Part of a small language model's weights.
Size: vocabulary 16384, 15.6M parameters.
Architecture: RMSNorm before each block, rotary positions, biases, untied embeddings, attention and MLP in parallel, capped logits.
MLP neurons of a small language model. Each row is named by its layer, matrix (down: output weights) and neuron, and shows model dimensions 48-143. Each number is 500 + 25 x the weight over its row's rms, rounded and kept within 0 to 999. Numbers have three digits each.
After each neuron's rows, "raises" lists the tokens whose logits its output raises most directly, leaving later layers aside.

L4.down363:513512475540479495422538545484545455465478499515501514567521473498484544505500483487489502481471514495413451481487515468502497507509484537502482495475509477507490511484479482487527484542518473460520522510532472547483455476544474469486513512494495487499486486505480481514436518493539518494
raises: "ining", "ination", "ensive", "ress,", "ect"

L3.down709:486454477524517498480503496504510454493489503480505489478503536511526515504487505523492522501519513498473508499469511514528518481486513454473493474539521490506539509476540555484549481507474511496488511500541490492516520531514406501514484520470444549537493539526547480496515482482494449510
raises: "″N", "shire,", "lying", "let", "ly,"

L6.down79:530495497521456490480475510515504510500489469526485515476465460485511509488492473503469500560505531462473481458511521504499491527527500511483477495483515486474539474491507550506531481498482483500486495470469509403541487523479450500507474488511480554471489480487473456501512474520520526525
raises: "4", "1", "6", "2", "3"

L8.down636:526456497467500485540500511480509499457510457516481463472464488559466492517494493484461504468452477511481493505486485504541514492540510539491451504489482439505489547487524535488519470488506517512534500517469478532489522481507479517479537530492525460508516476487503474502537479430515509481
raises: "ison", "ology.", "ians", "is", "is."

L6.down893:464489465525502499522496497467510518509537519522468491501507482483481524426503486515467488521485538465492511523462503473481493514498497553506519517518512479488509490497518541509491515455491480501508481518536478487480505480518425463525553477543450477489521481496526466497495517512488503459
raises: " statistics==", " status:", "w.", " cases,", " years."

L8.down58:469485490537508512492449509518493521511494481529485479509511488521491480516490467471471487508528476516543500506458495496476522531513486537518463514540449510513515469492526426539480488476499511475518460533516524471475504541463527489453519482512485469483523493528527486509483492522517501487
raises: "\n", "\n\n", " of", " by", "|---|---|---|---|---|---|---|"

L4.down945:497551531476477510483484487506508487505495517509466513465553477541473507545516458518487480506534481514480541496502518538506516499475472444522484521518493480489469509480443524495496543468502520511513488425511516511528534522488452461459466496499492471476554500510484520519504532489494475483
raises: "day", "cle", "ll", "very", "ment."

L4.down607:498480512437541524548506525528490515535518464531494493488485530536475533514512468585493492510433548462511508522501466470477464516527508466514491512454534473532489484523491520473517535491483452469491501456514464502523491466500472499473480555490499473510487506480511513476501516520544509511
raises: "ment", "overnment", "ism", "ief", "ize"

L4.down1006:504548469501453503497524505535525530514502483538507476548497526481496534513493544491502499496498507502469501505519486497512542532487510487499480491546487469477498523509520534516497523478515538447491482506508514526486485531477423489489483457526444498522501483472516514502507555522533514511
raises: "iate", "ium", "ics.", "ius,", "ically"

L6.down124:477498504504463510488497464489478520496509468492512504469530511515535504493491528512525492520521524475526488489501487497491491507539492527519528510461502450437531493472500505503531509491521543514482508474484462505504468511522593522500514495520588534527493539515499531482497525475491514461
raises: " death.", "iles", " him.", "ion.", "osis"

L3.down499:550534505510473464452507473485493504470480473518532474482498526479520526468521509478549497498488537457491509527516506524504506519488480476549509491505513493513513506472500510516519482511484507470507497456521503479451499501501452479480489465560495517514486480493488487501427496509503485502
raises: " also==", "ally", "inations", "rox", "mail"

L8.down680:514465503514508472470490473460513499494515481504529526518479492521527474501518471483510482484506505510479504511483487455496514513508507498488526478484458465485464542481552539501457509471508498501487461531524458490488454472541454502456514488470468500509500452475500502477431494459528528476
raises: "ches", "s==", "s,", "s.\"", "s'"

L6.down457:489515488506511505491478464453516487508494508500467479509468483498514463532457556477505472504516494519523477493493474527507533510480515496495506532485469511488514555520525479507502503501509509473465486514433525473509492517507521519550443513450506505514487504503493529480469528535489502457
raises: "s", "e", ",", "h", "m"

L4.down673:545449446489533486501531504495503500508492490500504480509482490525534513507503509502481497486517555430484498479511515533495488527523525530535507478491501483498480501541464496458502463518492542472515478482523488457519488553536458513504534498484495509500470476455477491482502501523535507517
raises: "1", "00", "0,000", "0,", "4"

L4.down368:505474511490499487490490499495531504442492497536492524529474528456486493528489467516501485475489514486482459497503516508521509512535508497520496532520481502502514524490499545480494535481535504518505504538492470535510452487471468495490475506550503504468488465473512498523508485521443536511
raises: "ship", "ried", "ently", "ly,", " body"

L3.down409:496485526495504510542479527507431523489500491521509502524487477451532523501491500506517502506535436467460483467482490482520520493447498496530511484486534446500483477520504504477515465540486500528532508529502451513510478512482456463480490521551468535525503511512469527501498461457497525486
raises: "ington,", "ington", "gart", "ering", "er)"

L6.down962:528528532487482521481446525542535494485525499501501502487464496458509542496475533473522469479491479487498493500534493515521475478494495481533504480479509494552511518505475506517481498496529511517508505462484511496510517494526402488503453550473484513475515481495476479476487458515527512458
raises: "Species", "ge", " ===", "-up", " others."

L4.down805:475487467498555499495472516482550496505569489519480474513468492497475517497534499507518470479498511528506491485457496499488458541506480527506508487504513487480491521458490500490451455506454494485505484506502511512521506526522476495510520467501487480495492517480501497516436478442478545498
raises: "ings,", "th,", "ing,", "ins,", "ings."

L4.down783:502522466451526455492533496504509524527540469470476514493451537497465499508510505507469529504517475479441528500468509511546535463541519482508523527479488526509457524480487458529500517525503496490480459481471489497536508547515464502508517530490474451520515485485484518456536534474522531482
raises: "oc", "oca", "astic", "uro", "ution"

L3.down767:510551467501508428516483546497519508508475464537466511540515500491457490487529464511459483480527451506476493457454515556523533502483499502483460555511474501463479525536532526497471433504479483468469490514519503443516509504510519470489499513532488480471511486520477463496492443496522530513
raises: "ements", "es,", "ibly", "ibility", "es"

L3.down744:480516485495512498475531532519509538491511544477503491517512497512499550522479485536511474488477483502478492517527481500535505497521484504509509491520535455524468534493527510519496533522500532554479530532502528499479514456490466453510456502514499499444513462483504509524511464511481466480
raises: "s\"", "”", "s.\"", "\".", "ually"

L4.down535:528482505546566505520496495531498576505505509498488476468516503461484521529484523497507500507471497527518477508484469499507511485515520531498471452456484493487546531501484503500521478491505489507518513510492534559522478481520468492455491491533505471533497484491510498486516477464478481501
raises: "ings.", "hest", "arch", "us.", "age."

L6.down198:500526546492531509488505549545507492520455479495510489447499493508543503478566498542520527516534496499535520477557471497445526517471478513482510470545510549486451509490464504515480531465492512498491493477489481488515521523519492511454527471545501499452489491537500511502541530524510553540
raises: " him.", " him", " him,", " her.", " her,"

L4.down462:543496504546528511454503453471550485483469524495504478508536528480517482483476468508494475482479513496496468503468482502492545539520524495498521492503493532501494494521521498490511548494496507478527482512483496533500496503508482514453481520485484516488477533515533485504498473505522517538
raises: "er:", "ering", "ted", "er.", "ers:"

L6.down706:483478481490503506506492504488513504512496551515520461524527521497475484493490505492473543488461473487500519499534560495495508502484536500520460438551482514515513480516495485497517497524495523499521505554534461488529512478539480497492475507493474485519528503524497497484501454494531536527
raises: "ed:", "ers:", "er:", "ep", "ers"

L3.down735:498472531461513494515500512475510521476544505486504520497519509512535508507510516503529497474481512544475521513490513518479543503493426508532514486555487464516475526474501513493583533525553530506490514461502477504491470503484462515524473516557464489510482520526488474506479498519479525509
raises: "ilities", "rox", "acy", "enz", "eal"

L8.down284:539506483462531520491510453482507511515477462526501481532503469506532509498511517488545513532430498457466490502536487510471530490504517498505513460467490525523447486473538519472544501504522519494472486477529460491476437476524467468499491421490481531495513506497494482502442540500531470524
raises: "00", "heastern", "77", "90", "99"

L6.down461:490484495452516490531500496496503523485473482493511529485516490478501493488506508478517476502553459474510485492494497472524473513562500506495463521464498538490507519488516501488471476501536541473509512536512488452521564533494468489489462543480481529493525467475484476501492437490505526509
raises: "0", "4", "1", "3", "2"

L3.down366:511490496459525497508488498538500470477540482500474461469502487453476501513520490503479541495466486524463484508472493474465458524502500516548506470468467466505496534563456482538501452495487530505489486525473471564532484502495496490499465505517516538504501487524508470507512500515534466488
raises: "til", "cept", "to", "writ", "fully"

L8.down867:478540523519475520509511505506508509509508489502543471453516540545491480516531510504479521500534486536514538494509528479477551501508470524537486499514467578480494501481513521526490487493552512543485559471510493538503483538469492484508492521448443457479522513527519492539499503470478446481
raises: " him.", " her.", " her", " him", " her,"

L3.down920:432501484511530496521489498499511477531503527487499499448487525474485523541460492464546486515529479454508492517495527476464470525532500534485482491513471545483496493510453480488480527495489506491500480495506520503507531497505529518491540521500533487467495496475500499529518460472463472486
raises: "\".", "ous.", " them.", "ity.", "ion."

L4.down570:502489513500471512502481465495529501518502464501519456505506488535506528539485514526517510543489502488496531537523523483502521515511478556467468525534525460492474526538473506474518475483489519484505512515519465490502541471510466509520474466519465465518505482483515521489516457506528484512
raises: "ary", "er:", "arian", "tal", "rish"

L6.down13:500511459508497491460504528478520474498556510550495502512500486491478492492507530467522516493515513532490487507540515542468534525485517490535493460513499499484501482516503519522497455502482525485501475489497479523535484488486435490507466497518507524536518459502524512497507477440464485480
raises: "ations", "ational", "ation.", "ants", "ants."